Weights of a small GPT-style language model, trained from scratch on English Wikipedia.
Training: a variant of Adam for these matrices, 5664 steps.
MLP neurons of a small language model. Each row is named by its layer, matrix (up: input weights) and neuron, and shows model dimensions 0-223. Each number is 128 + 32 x the weight over its row's rms, rounded and kept within 0 to 255. Numbers have three digits each.
After each neuron's rows, "fires after" lists the tokens most often just before its 100 highest values on Wikipedia text that the model never trained on.

L5.up841:182067078131152060137149180095127051182138135113180166164168149144155151154188087061103124123072137152087126138141176174095108108147099100133144084148130167168146102034105112124126110154109179085138145120191166123112136146179085127159119138079108107187133107145163085140116181098146085150165146102120114091086158180097135078113194122055117107134125181111126182101146129158137163132156140062144141137101151039082080131131109152164095135092109116140113060097150142120119119132116138117078155129131117144160125176157139173106135150124100064154122137158130209129148132129131134127177097173084173116098145127099104129137132160182168107158130120149094107133153142153183101119134
fires after: " the", "==", " New", " Sing", "The", "|"

L3.up544:129144154119140185133122147134139101173158179084124151140115165133119097058109142093125157104130188161144192119135101106134109100137138138142113155109099147088169104107132135118144127151109146131088150081143070109173098149089047123147100107113089121187184100184112120105096120127087149090080120158139049150131114126181168089059166122123186168196134151107117128140123150130107172090121116138084098131113078109140134101110143130134045051158183075143125107181148146126105180128119110148191098167099138136140167076150166124206190141136099113101099110165138171137137122140175148096160138101078198108070114154119126119175099159146151107114109175132149068060069135117127089126085
fires after: " H", " R", "H", "-H", " He", " K"

L7.up713:145082080159149126147095096135174100091065149147106102101134156136113124157085102082076120132108124140161073096158110136130101095176141134172132176108132130136206115134103072120086160138133116154150123123154156134039134106129200157168167081083106156107178154109125119153126155148117167105100166148189141107140167109182119140061125172124138103153114118214145150121180176160169151137119112107053157092117111111156130166119172122130132154127164107133192038162122153087075157167142120131152103102147116129145123174121161181210155164143145125135093102184107152141063208129175157122111163155136077141130126092097101113160146070112074112131130130156078121122091127112094163150160
fires after: " P", " M", " MF", "p", "D", "b"

L5.up558:104103141148170164109057186188067157075129131129129172164133139143102135128089158146106074142123180133119096062166103062121111168125140118131170131111120149073231099108142109163058102214076146065116094142206167126132118207101107167124151102118139122139186124141130114120122112117101138127176126126171094088140196154170147093051106076109124144154129065134126112118149087117141139090105103096151079125129106135147183148159139171147066120092167138136085109169125154106135130109075172125128143085130145116143138132117179141127134123102101096109091064144138158153135182147126149108170102147134132186124076133184105083173121132136096128160156134121147098105162116074087114115163
fires after: "\n", "/", " $", " M", " P", "P"

L3.up268:173126090078146169164130154190147153131087145129145153071090110087101115083099112080112127121142115041108119121151044149113090124206090165157155130144161070122149133092147117174135134147197125145114102121160110094112102153130093157113117098098105129134122194148100089102161103141117164122113144191144065168125192104118126127112151105136110151171105163075151113182155135129153171143055076135091109157072144169091178105122180104086124151150148139163153124085145088092140132134103166130158137098061134125143065132101058117093131088134101144105135090198134159120186150149092075135152131137119175183105125050071106129165124104137124150128161170172147120089129064109136155123132
fires after: " K", "\n", " T", " Y", "K", "Y"

L5.up807:120139136127153139152115127159097167086120209191109151104126154128097138137081134168134124154156147194133130135140092164115195132143134134154130132165127097088179133112122106142128089189147094112121137132146115202154118145141173114154097119123151125132179141205190125183076123131094189146138147152099065150093117099066131100148142126083131145134110073129151118105195095096110104125100089105146091108155117135179138099134138142108099145082182101125079159129141057179164082099128117135167039148166095064085075114183133130110115128106092134132070087109117063189147151165106119128150130190069135121101120069149147180104099092182081123172125138136134116143144081109095194128085
fires after: " D", " E", " C", " V", " d"

L2.up627:106141127111199150162084145214084133139150114136116143141154111103109086096115079116112121100123139105132115160148119090154085106130233078141099102122104139135136101116162113102106152092162131157070095176140148116124130089141129147152139104112147116110140129167131089117148143100158119129077135144131132094127173098151167147143186091126063138108165083122157124139104109176127120165186156144119074133125093083113103097120077108162117167132201072112072097133088103165142175187096165038162145119117208152125136144126127122094174129082068119135135102126211114068105138147149096152110180148149196134153174160076116112160150125160096127190133188194110115080131074122125193132130
fires after: " N", " P", "N", " W", " J"

L3.up411:063119086103107135121110163141157091067130118134131185105118165131136087189102103086070118164176191186131123148118070142151165067163124129128142166111125128115236122129148083106120161144131132120072113109145136089133147127134124083138134076111091075119094135107112085141122123116154173107098101142145085175189108162133139078118129129117127164142119160177181187150083113157117101141150111121109152187136167103128125098071135136146125131080205161133067168107096160092153156153139159134172138156125152125086124178200122110158193144175137113172125117089176163153147130133102130152125141146128179135191138134113017183087142121164108131139140150162121049128109106167127145132082
fires after: "\n", "il", "ash"

L4.up837:172148134133153137139089087097086169170124104165146108158126118070115135140121155139119120133151129109130124111133129113134141105141158131138091115074111183124173067121097139157082072129147077070145186118155092125047124156136094107191115139099120096052140110153160082105125125175127152124041110140154136107116129130103141140104180124147174134176140112122117121195095191143131133114118083156128076156133160104093100191120089168125078163084098083183109119161169132111182135162111131085180158174113153126133114174130091130121172157111102158123092072156148086118106157138123133158140191162175160251070120118157062111130112133124159106200132168159102161063095143145159126115127
fires after: " B", " A", " G", " J", "J", " P"

L7.up301:125111128124184139237119148109120142118143129121155155080142153125086114146115106153093074139070116151133132167130119230109118092129119123148102121137098090123153107107171151087116113133100106152134119090123098188084175130186118109202159168103086028180192092129148151121108128123060118174122110112158095087141166092086131132087127083108120124145130132149118109120134104092167125120101145078085093114150126107141119135121150137145063099152086179137183164189095122145134139123113123113173145161071141061118111102141146107160134147169145160112120087153143160166144184207091139038159066131116122170168146153168131138126138093109148163116098115137189150075105106099099114057135
fires after: "\n", "-", "==="

L3.up603:106102138099144154037131186154129107166123115143146161170208108112130112132151115137099086136138126127119169111144111072115118141091099118117094123149181112110114132128088118125110114099159118091117098120167141167172073148159118207144134141145099131105125127137163023097127105101117138080139145134125144122082130111112161096118137127124103145127180181100126109157153121208148208086143118140096108177106102163131140138121111129105104036117185152141132152116122109086180085108163098130114097154113096141101156045119106176160158162158146089111206095175128110112119141133111066165175098177139098099113087162127103086130120091236148132106131180153144114050125113154081071142171
fires after: " w", " b", " y", " B", " W", " H"

L4.up484:149137101120133115136125124141150095103080213127122103158127088146097092124149116111137145118170133081131151113147124191098167085111135150123104135144107095138156151144148114096135078181147073089143160134227064151102179153153130139118180109099051132145182154145164118177129104127141183121122140045155142135138151166125141102139110071057138135118158117088125125139147145146131114139100056115125132109146086141068100098139142088138130110135131117124080165182143132159093135127115091141142113122132156172099163039210092121170098129139158077088180102204174161141177130125061177131091099161123174118135071069131115149107085084121110155096109127138146076087165112184119080099084
fires after: " D", " L", "E", " De", " K"

L4.up671:216099085132137131129136129132162140145091150147212149089117124138066171107147175144129087139130129119144131108142120119122109128136096111135243101150059132136150148108097116097098127124162069173114175127182177149054160146148103122193146150067121103108142151092146148115098115122063105137113071131156054119142189094128112101090101121077108160175142065132206156114220122112117150099092169131134123126137145088138100123135148142165106100116079113123146149169154106148108140138118149125145085153058119065127120190159147067099122149109093106096143114141144126177152141173120166133101131197096162119089191092119090112103156129069159150163148156145157122127153126136181138088140
fires after: "\n", " expl", " tit", "n"

L4.up128:157106145097153117159118157166041099158113080116162124074108153129132175143157116191128046150094141164111104154124099156114145082095109138123143158138112082122140110144175063172105071137159114118128183085108164179104171206159132109139107158174121115131170102139194173098218150130150089129133089140090130099174169075147137091093123082147099105094167199166104105118191060129115077077116096110093092092119085135161122128097126187115133105166133184059114124168095112160137117121089108141151140204128127110133123139167126165135138134105121163090183135135167115131161126115138139107127106118121093126153163114127076117139146131095077135142093126145118161092077102140182195082116
fires after: "\n", " l", " c", " f"

L4.up300:099099103145126122145100110180076157131157120159124165079141130121099112149114090116118084101126137109136138088083039091177110041143102130173174146128165115129245116118094162165056150164153160148119108095123140121171110096133150109155154098128094096102124183130129096128107061149095115087065138124112103165145084166144182104086151148138121156201140201133149160169140084122170156158071074192137062157142176078120158156100163121111092080134196143104184109120082135122107128168105094119153179114117176107107146071139124113134196140145091145135127089119116118114135149161124165065132106128126130100150122127111134170159103148149133126161180119151115125102141102098156131115199
fires after: "\n", "°", " Abd"

L3.up654:117162164131123117070131157143126085141179147095146138083157107108125118139133086056115101167149157157110134150111102163139104109127146156108078123111126160116154121130127069074139094165100190136123113103148125134134160146130133156107160096126117136146156123087147091100172086091091106145190093138135079105145122157181149125162116138047138169166092163114135200153131100157129161098135019096081099166147121099075161099077143183129081126102162150116112149153106156119117077144153095096151073128106107132122132146130157163136101147096086143152164039127161189177131123133151165126124154198098149152141134139074088137194137155167128167195098115214163125057165127096159080170084
fires after: "\n"

L2.up360:147120169066076153064164148169159165190069146122118181093115157131051111140123129044114147143170145129096139126122101160079075118123107113117122124108117112060124122177108148127079113126186093141120091154115136137172115174117111123118114137085128097168086179130124122089123164127075185111063141130165099151112110123123143090122148107147188210113093108117121176121093100118175137075146121103114158165186096130105178154127175125133122147174198071136201101142147085074135092133124092136111127083118129157077142127137168143139151144123170113159138073098117149180152150191159142109151133129104200096104138119104151126156130099223118112129145187134134068113166111146170140131086
fires after: " Y", " J", " K", "K", " H", " De"

L7.up650:198104083166153147131093149160126086126143127143112175091142128141108123131086106129132158095107109116127091144136134103089182119145109158220111133180123163086173076153119133094145136126156097130134148136151174139088172151134073137117154134088068156113153109196093131195173079091121147139122156063113117159075082167186131113135116084127048198146123109153115161164249125113154107074080111112157106113080051139164144133098131142102124109114154129121103142200146154122083113112093124132117089154137108121136158092101118136148124170104109128114176067141119087166121101127145165089130157143090106119082115055173118155164156112149168152142153143087196140137095149182158137161089
fires after: " b", " C", " c", " D", " G", " col"

L2.up289:107137109155143132084076187098093157094119156139136203061114095131089097091133126127139166140152108159145180124123137090145171069124184138131137116140173097159182192094103162146039088123126058108144064121101124100119133142109157126116105083159139089132157114078058112093142152105117171136123092079105141168111124113170134086101144134110157172122112131134170123119107086156135130133172116159146081131159119107080094143076156151091108106132154115187187082162107178161128148157100127064131092134137143093123076018154192123174164117155075074126114148148142132166193102167137111154158116124134143104114084134066131075162078132122101099123165148131132110127150140137140192151176
fires after: " H", "h", "K", "ü", " V", " G"

L5.up665:148144108046152117127184165097166145091165135109092137032127153150115159114148115113084141137168127189142160092128155083117105073151135122146178137098137157178148098148122131110125090134135037180085099063129065108129084179172122123138128128094136112159131133143105099121176063124145143132136134179147079188142208164172171104114113133137094157124122140123157177178073147136124129107119129101133041180091124086094110139113117146087095139113154116113115091122170125132126137143111149063101159169057166119092117124162189157155174165120132107140097093109157092129120110162123143104079125152160150119110124056057115196115122155172100151097108170150139078136110123189125108093154
fires after: "\n", "-", "'", "field"

L4.up588:116133161075176136042174139187097154102123136153144121145149125121080116130139116163127138185146173143056155140103104138134110121134106107160113185129153208111112146134128106118065088133126102110145105066247122171073172111130131195129095153133103087156114146136158128080115088087110170086142154121164137134132120137075154133116140092147141109158169153108123103118205126149168143113046032099114142121177088130093177168115089176141075090177186146147085107145139085067133133115092123092160074147090120170138120127154116148094092150147115103122146094127130091133133124147083171129169075146110143182123144104140085135136111096060136123134131142209132145093134112157111113141130
fires after: "\n", " S", " T", "S", " s"

L4.up77:147178117143098067103172131113095102174154121178159175137134132098109084133129114123136128178154168112065177089120115108183178125165097094105120126043152135128185105149119144157114139175138143136121133135174120137116155112153087152138147158118147142095124119121087098106095082106123135109115075188051113086120133134229149089113150157159141143165121114122112153129092172179145145146104076127117084171118127076087109128130107096142049153148106077087131103160081064137126143169138161108119157159112107159108113102095147139156144171144074086089194148148137156119137122133137188073228117109137160135107199100133138113219075121111124173125143126129142083166098090171088130144085
fires after: " H", " O", " Y", "H", "ó", "ro"

L3.up244:130135067136184118088121146191090110126082066176153135161104150163110150077112093134096107071151119121081121115170143056152103073104153093130090116129125139122133092158131163138131066156132136043174136163145090152114147116132108134147127106085124108095093133159098079085104182110077093182115116103128128119141163095078145081131163142134129144104125170115126153133170128070139170077117117171093089185174134122132170178134159114111145067157118136171133072171208100065100088091057106110123125084120185161148147154177104098113144116179137080130140067132152142121189203148146134113137098153119148143081142106130106082136138142210113114129128172164108123151143109167113102083160
fires after: " R", " J", " Y", " B", " Jim", " Pr"

L2.up777:176170095112124145153148135152148121129097105142093209136050084117102129153146113165121121159173150125147114167111149079103109135149184150136155105158110147138151161105131126125118110114143193102138116129133091146102111108141086139116126080062101113137143189104139093129135156136101156126110101188090118004118122100125133159091122110060190127157136104117097107165107141092145133098141142175104087162126170150121145122105108103191086129087090131114126074114174092104159070152141130087123171099074133108083065149109119156171170131053125163096077122152100126118159150121100080098171106171085161145149122078075107121152100130137132112146120161253178120083196110084112115090115
fires after: " G", " S", " Am", " V", " Jul", " A"

L4.up813:217142126096126127112091149139129126149120148135162165133150168162054095121112108073098149094157132178125127104130095110069088054149160122161125154116205076167158128113142162087096163176147150128065186089120182155106170100150109122134167087154079089174127203088134141165128126103098092127099117179151124162135115130153139052174155086110144117172076127145148166146108108109091155145185069108129113176099152029111149110071141147120104157109177111131137129151113125105150115175132193124100180157094109116128108135133124130137158176133104067115138108133132182170163137142155116123178165170165127082131134119034122156094115100137140117127174155161167108108143169177143136150115
fires after: " of", "\n", " in", " won", " to"

L2.up40:155114071128177155145142122133125131124122161162132119119100210076106084175053094103094152180177122146107088118155091103157123154156136102127077183136146102101171188111104119155114109149131121088164116143175109141065149147145063187126139124104107128120094125162095135126145120077125157149114086163186111109114137162192154061082139132119177161180116092180120113179108135173128105146148085188143122152113148103114161112105147136155052130109088121087182058106150140132084095197156127130148137161173117122189117147101124173109157116170120133106137181125137205156166111149148160126167157085125079095093225077093128160102113132113079127128118157131078088151151147149103116144106
fires after: " B", " P", " V", " H", " O"

L2.up515:171108129100166097075171185123119114107107099168113129138120188185112101074166121166141101123159123078133134124121122087111160110103141096149127145075092136145201101106122114110121137184148160081115127057161114209099112174119078104111099084150093141115159177139118127157088142125093151117144148130138100120085180134110117030097136101111091185134136137046139091142147110112165154112146121119073075165127137131144120135140191089151079131163186121120148104134123078107137115144073190138168070149141141151119125131128134160131122145110143146102104076164178188150169141125110157094141090155109135131076140197082059136225155122150119175113098187147150090105087073118111132106158
fires after: " R", " B", " St", " Pol", " S"

L2.up437:143137093073223158135143191144154105114103115158106140126095128150088125117170082123118168154165096138102137152108086089127140101170165161127113123105163111152131110094080155167154088153124112138061095059109120161132116158141083187194111065099130117100127118147145063119181143108083170133139075235096124105116100125154128124140171108134133157129119152119115154182142123156119178107118099164096127166162097074111147146094189148162096177169124142152158184137089166162112072134082160123153125084081123136199095127089097142081137124150091180050128129116136136154137146120101108116141138168118131154090156075091108092146103141128107153160148174202069145144137118186140165075102
fires after: " K", " Y", " T", " R", "a"

L5.up712:192108121084116102080156154070060131132150162145129146136142203118116154078145075162100129111144183093107132159125155084141084128152169150113169134186204126158173144102099091056098147164187138151156153108140206110074129135121081065129128144055128117153139088084121154117181165140147143145081135060170154130131154164117113101143173136166120141179107131127174135135147166116143095141109131080123095152157170131081152188113122135141090145105128156131103198130107121125115115133101097147142149153146052153155142117117130060166126140132109075085145136129128160096104110200081162118161162131089075135180148184118124114190087166189108154122105151131064103086109098119128138136112
fires after: "|", " the", "–19"

L3.up315:128137142097147171066211157149084135133113090176169136090152170149122059146124108123084113140177172169090086113116105116129117068097084168111110158158177149107090109167068121167121088157096106157083118075149184159132169176104063187143123153053125112108156167141171114064166106121077136109121138177088135070130130165180118121103172134106140149124079188145127147163155096109131106087169110149159154144154103164110153133106150157144108138099168117113163105140052106091086126132132119050137152122102105145105100080118166144159139132139106107075129148124191050155157118115131053125110158133127166106160117115072145127167133134154140185133173115170134115140115152084064108147124
fires after: " H", " h", "H", " Y"

L3.up850:074128181096135126135191119111101158138125133109112124145091129143088131111068109102084094077150106133110164130134108120084164128181136147101142090084078109200123086096093098090163105166151133154118144094189136097140124173177137136155150077081117098127079133143073122119103110153128148152125080128179099123144103149152130081124105101168153202234137102089120102119084087129153140190130116100126115143144123099097150153129155163186086182117155112069120078129165094088179099117091130122105113155129127109131103167159138103172184161076099131076096091172158112153145150074056132148150165099136086129104111128144085131134107127184106093154137235149088122096137098135148156050130
fires after: " B", " A", " Z", " We", ".4", "M"

L2.up253:107193106075167143135090106141128100110103156189166169154130151151101094090173136171108083168092137140118112129145092134168095083145114183163100177136107101134162150104116129109119121139147141113121099045206123123073193139161130119115153149111037087141111106115149104151105163152115142106103154122111200118127131052095146127115125076093116143150056116086116132197148132121080146175152100110110155179158192103092102125080090107165107145130199106169141119124094090134105110138137119146149136152075131112135127149160202138135136173111103065125208056121155164128138119146090130123126140116060174109107154150091149174142160140111141136120171202192119102093140134168110141157088
fires after: " for", "\n", " f", " to"

L3.up634:083088087094134120139125177183082156064112126201161139085159182102071109131111121117115072157160121149141139139163108131130135143146180080140164114127183151144131152097140098114126077110210111132108131004166211109106108158171145180186119124164143099111149165138148113101164133125140164121161163164131135172100154156129147166093100112108102132122141189093187135153120065136142123201106090148172145221128155098126138162106156137094110106081187149146127118128111117102108121134118125154167164146055161158067112118171087129121090146150109207112131086148147100109126167165103101180162161152116125087130087124087090163148123151148098117141136115129179116151164145132135134168115
fires after: " N", " T", "St", " P", " S", " t"

L3.up70:137130200117128103144112111162129128108098127100099200105096128128120159091125129118095109154135130114122123143088110062137161117120158159152128126100124138151186086100131087150152059149154116114087145102123112151146126082133124158108121154114129128126211140149119105072129167092124079113094154143165082093102093165109163080132127114091155154140104084117148141101145144175174182054091091108134101162166068145122167146104133082125092121087176110218207077160136094134141157150131098105161115138147104178142182098190129094175162143104068092145213122135116146146115169095175108093180103144083239111103113078128110135150079118144115121132149151127175135104155074130112118046134
fires after: " R", " G", " W", " H", " h", "h"

L2.up315:167128117083124158115134155148119158128116158217106162116097170139117144070134113104120143097119155179131101100178079115156121084134135086175113186069178107156185099162095092132116086145117106142105122113166074131170128186147114156113129117121084134178178162148058132097138150120082169067112143128116102146139145171123179084162150107169124190147110183097111152141138087151131137107139113132160088186180098139115144143100164079114124166091155077123098069213152126107172145146058088117143075071137131146096083119116111146083193128169070127135183102149157101119133088140144127128184136120084197143163117142072107128083104104122095158132160200100137101102173104122105140126139
fires after: " R", " W", " H", " Sh", " Br", " (w"

L5.up444:171137100112152141170149142164180123084131153170102141127092144147123088140099151130130064158126110119113178102190124126095110103151093138163137114086132089086193149171125126074103081155130062160106125113140167143101101164159139144141153151077060093139105190133144122069117152109102135086127097180163130143126131085131149118120117074103115137130126015149173130151170124157122163109105130160113119185098121116123154123112178136167115035152127129127176142223118108170159123142111162081172127162073131088125120183120139097124118088077132162125154084179152110145172143181106206119128101207104143164119175111079100057119080109089146130114144101148149087117086110114134150091101
fires after: "\n", "==", " ==", "ography==", "==Career=="

L3.up207:093135137136162078105087177186101127144112114174124136195159178121100072103075147154114113151129149132079152092119101071137113060167178084103190133133146129144110104124077142176147134146092137076098151075170058150131055104128118099150149137149132119123160105121112103140127136052077146120081131165113118093084069127099135086108186088148130154135162149102140118151079104160136141146187084112138145168163094092102105107145121101131141124123084138139135123165140100106091117189151177085107134130126196177064132107132110100164124136120074147148194116121183146193157137168069132142157145124162089113110156170095111128113135069158133105107153203113169160143144114171182071154178
fires after: " R", " T", "re", " Y"

L2.up136:144128092076123127080161146144131102129110091166145115160078144104131118105194129120124127145162123114123134121136107075123074064168151098180190115128103126154158091124095135153149118127145065114157120093118165097134152096158157154112028074159129183074122138100090109133141062109111100165077084227182129127107104112158166095143126109144155216141126160089141074115115070178128160157186096085156168188103083162150144118133146119123111163079168103108125084137093105057143100158105175122104127093119156128094144135137089188126142150081144170102146121143122124143165123084152167189151178158125160129115102121112096071167113151172052113094128126141107090107128136109097089134087
fires after: " P", " R", " B", " St", " T", " p"

L4.up398:150127086131106078177077151140071199155131072170140080136122141193104134125097131153099051086114181121129102170095155135136103149201189157183130133106148120127178116110161134100120112144154111112138132142153148133099087154145109095136077179113139149141130097116140030141124122113131149170078108085155117121164193108109137136124119115147129141164106075135140126113130151106198154147076076112155123135178153123109094039100187176115107104070137093158110131095116088109179110176075097137135221130144152110116098132130131138178157190081135132126125107112089093130156157187122138111193113168096113173077080105092109118125101116104118104145175112142118100128130099137148201073121
fires after: " F", " Con", " E", "f", " the"

L2.up312:044162172122156110116142196077122144150154171129182140127109147104089166124122151129069169108134185184177193081086152129148137134135101111111093144131215109102136129108061159060149072100152107117149115082123123154163116092111113075104141111059111139145161178147113114102166082098128168161110121118117070085126079171153134094121133120113174172141065160140187141156140091169131142152166081176127098123209055174120126164127131141163055135110145116117112148139066128145124168140126119133108070132104126202148139102120181138153157157093098129125118148120104108142111137130090083107128101102128165105102180115084180079166092091126122123091104132171160067109094130110126119135109
fires after: " H", " h", "h", "oh", "tar"

L3.up573:155132163132149121099113135138145073100096104170170129167120176124112121131161094102081106137084134168109118145126069074077089061195136115176114096157100100082174115128155136149088124160110129124164161142110152129038157145125111154124161163104086141160200096117148133143131097098133120168120057137141092063113196127092143161112108155104091093117155093112105093121156106157165156163150133127100128172115141098073174112102143061152026146084131158100187051127132154163149109149133109131120128133060169167158195115178133158100139117074134087158194100129163131138104184131148164087080094132089144127121129146100103160124160105148106137126047154150147145157080120102171146118127
fires after: " f", " F", " the", "sp", " b", " cr"

L3.up367:091153096111188122155129120145149107113150200139118145113116127109116141103175124111096120191116111125131083104120108180162136104155153116113108128124132080130193121151129093164065092117134084111053117121183169121130157202158121152142072080168175086141141151166126072131152054067066109129113097139113123119110172114133137092089163124135182155171119120164113155119156118152137106130079094073106141106167126127105156078118133136133122044126174090167183097080112141151146133111159165058134121138173171088140082131144125160126182160124074180078137103179182158158192189183164134138125124138117108155059088094115106136125085124135090121109142068152140118140135184178105132067126
fires after: " P", " m", " p", " M", " X"

L4.up872:139123090086143112126127161134123133108099101149083103139139112137102130154103101099134077142132097082125125080177138164129161098171162150130159168133113128123159128104133111078068085122179127146151081079190092091046088124124014158141124208120087105115124163156095114133163146093120163190192071130159093138113139113121156119108204104160125137122150162104159106161045137129131114114111125123105114207130090087162074115080145137173101128108142132138154172138142117111165119140104160093179106145102159152190144109100080112147176162122129112100127111196113125108174149136119123088137155094146139216140135061085117142124137068081106156170108145181104076131113150134112150091062
fires after: " T", " K", " P", "K", " A", " Y"

L4.up390:120126114136148188205162114112134121078149117097141122104151126161117074180098102124107142195124118108108182077173089106063111095168218161161123158170164157112123126174158066081102122142178044120110133139130177124106137130142136082110097159142111117120101157123114113199163093072110093110148084122129149113156121164150155105127157135112098135131096086180105088159183087154110174125123093111134111123139151078153060113052141085148149072075162069088153094160091124115126094176157142143168179117152082109157071157116145125143128145114098125109124118158083147162116139168144165144131155129096096184172115109146123147095145098109105173165145127127139140163191123186074142125203
fires after: " V", " p", " P", " v"

L4.up551:155102138120157107149192137106145079138117162029120161108168123080152133099118167117042134195064108127134114088122103156140143117190175148153111108118122156162126121077161121146096112134145065181106111044126139123072098150146052125148074104108121131096163055073163137045136141111128183122125070127131130154110080147112150126127121094151135133134132137063172122149125173149166127160094103098149059177101109149116129153112165129174125127120191130096159101149163135080132132150168105075170152151122109092134092102124116108144139142091131132138117071133168139101125097183154177064090089139126127115102126091054126156131125098149101119175108090142118121046093113118138142086179
fires after: "\n", "-", " ", " Length"

L2.up318:048145093090133193127104163183204152131128152181133142089118156145104096124117136143124143147136138139118152135148115158123108114119098091161151117083130138174171110111116112137129139110146097174151089077179166158093116114145093152153066107083117064080159185142112113101166120110037135076147100123112132145142112141160171045111168133080109156111135163110130165157138091158119184061096108145136090145127128159132175150107111133108082072071186105170140101123141131114139111151105128144169149115115133123099086071129176088172227146083102079111151093115156142083108132138131068128109175125149171111111144114075099155080149146169104113148174166092022114098089121151150134110111
fires after: "\n", "==D", " Area"

L5.up215:151140121195134182138124131132139128105150126137170129080118121197173149147151119111127117113089156098081151086170144096135123146137104120186106193119154085099136116115060111159137078096127155055133060067147107149105123137129121084140144087084185127130150068123141093114065106096071152084147099064173136147051131130116160117110156134121164165123125113150076161122124045151180106100113097166149088133152108135147155143124181145103139117143202118140146146116096145163146124080105152136086133068080179114110144101108215162134091213127136098076158120076129123147127139143125101123163101107135114189115116083127108133163193178122139113150178150147126122168115100127100191089070
fires after: " M", " m", " h", " c", " Sc"

L2.up604:116106083073176135184115162172084162144164101148171127150089160176130126156150114099159056146104149105106106073166156147116146104151167141147099155182171059137185158103080098127101116138145126147095113160159129182104144149205107148153118176060103122090163092141136142155106104105144137128057066130146112136125157071195112091088142196091112153107171097162141130102176104154126161088131119177092127136109110134153110149144087173121127114119175117146147126084123072139127129104170117069137088118115124071072212120197119119113115170156163169088167167115086143198144149153171150097153114120038110112123132143119148141147128139096168144107082120094172119090151135124077127122133
fires after: " m", " B", " C", " a", " c", " H"

L2.up866:114134115079171149136135151147046098126116108134133150105098169108103131086121111135099114171133164111153183139131109113172169139179100133074125127099105152073155127120105177118065101162132149103112121099121113157091137160128092120154125102094151098143137161144124114050179087120112136107138121247144119134137133173156142126104132116126135117187065120140122186151084148130144184147103135139036158138159148115110118126130148080176049103157103103154190067121144069100165161188134097131138189094092175141101076022098158096156154163144092140070123130172151102153138125140149119129139094139108198113134172103134154115169121105171133136200092161156143139101157084097134149128087
fires after: " Y", " J", " H", " Jim", " He", "a"

L2.up331:105170141102110150120121140138118154106178100168164135183152138161087178120165127063100088105116135105088167131145084099116137145179126120187164191075065102196137171104123075081123100140156100141097114115194102144079116140172089193130122106093067091118143136176134122126147127123148108084084070120195141126122117175115144112128140106137126123117098124099155174221128138061123146118138117064087092146164108125116186179118115128134107111152164118125157125136118108157128079092120102076145072182088178121148113103144136160122142143095112074095161083165154149134120119157101111139115164150086157136126145092110070134172128099188151146122106211142100131033176144155112085121075
fires after: "\n", " B", " b", "W"

L7.up837:189115134130167109151125174102053140130121060188173161164139151144141123162099118117073134127111151142080137110160105065119083164121142107149147153174065180108120085084096103136202104111133139159135126119200099142126119129145114125070135188043132115081170146126107104137133081088153160120151118153116100106078140166108152128102171087059155133169121134146171153166133097116146149127131186114085073156147122088129118136109136065182093136088087124111147130120083098078115155126141112137148136130150153139107128203097120125067216116181133098112087069134102116142164122212055139125143112162086154127087097148145124076193128126136090107168132162156094111118167102111123112156143
fires after: " the", "|", "′", " (197", " (201"

L5.up532:183132128122149119189100136155071121117119075136119199127124139213125129125135084150124140159180084075087143170133121183146135168135149120141094123092146151088177143154145099067141135108097124120153148121130145157125165118106079137181164126084053078226144152106139085143132162123186194093133142119109109105155149169136131124122134121145050172159120165099168103127118133094123080119121075091111116143169120170148166088069104129112055102125133059111184165160102126160126073124154078138197158169103151122150091123140121121155155122114169143132188067139085151177164170112123151091191106133116097154152196090153105142114139131099124171144144113095130103095146159084086088119130
fires after: "\n", " (C", "==C", " co"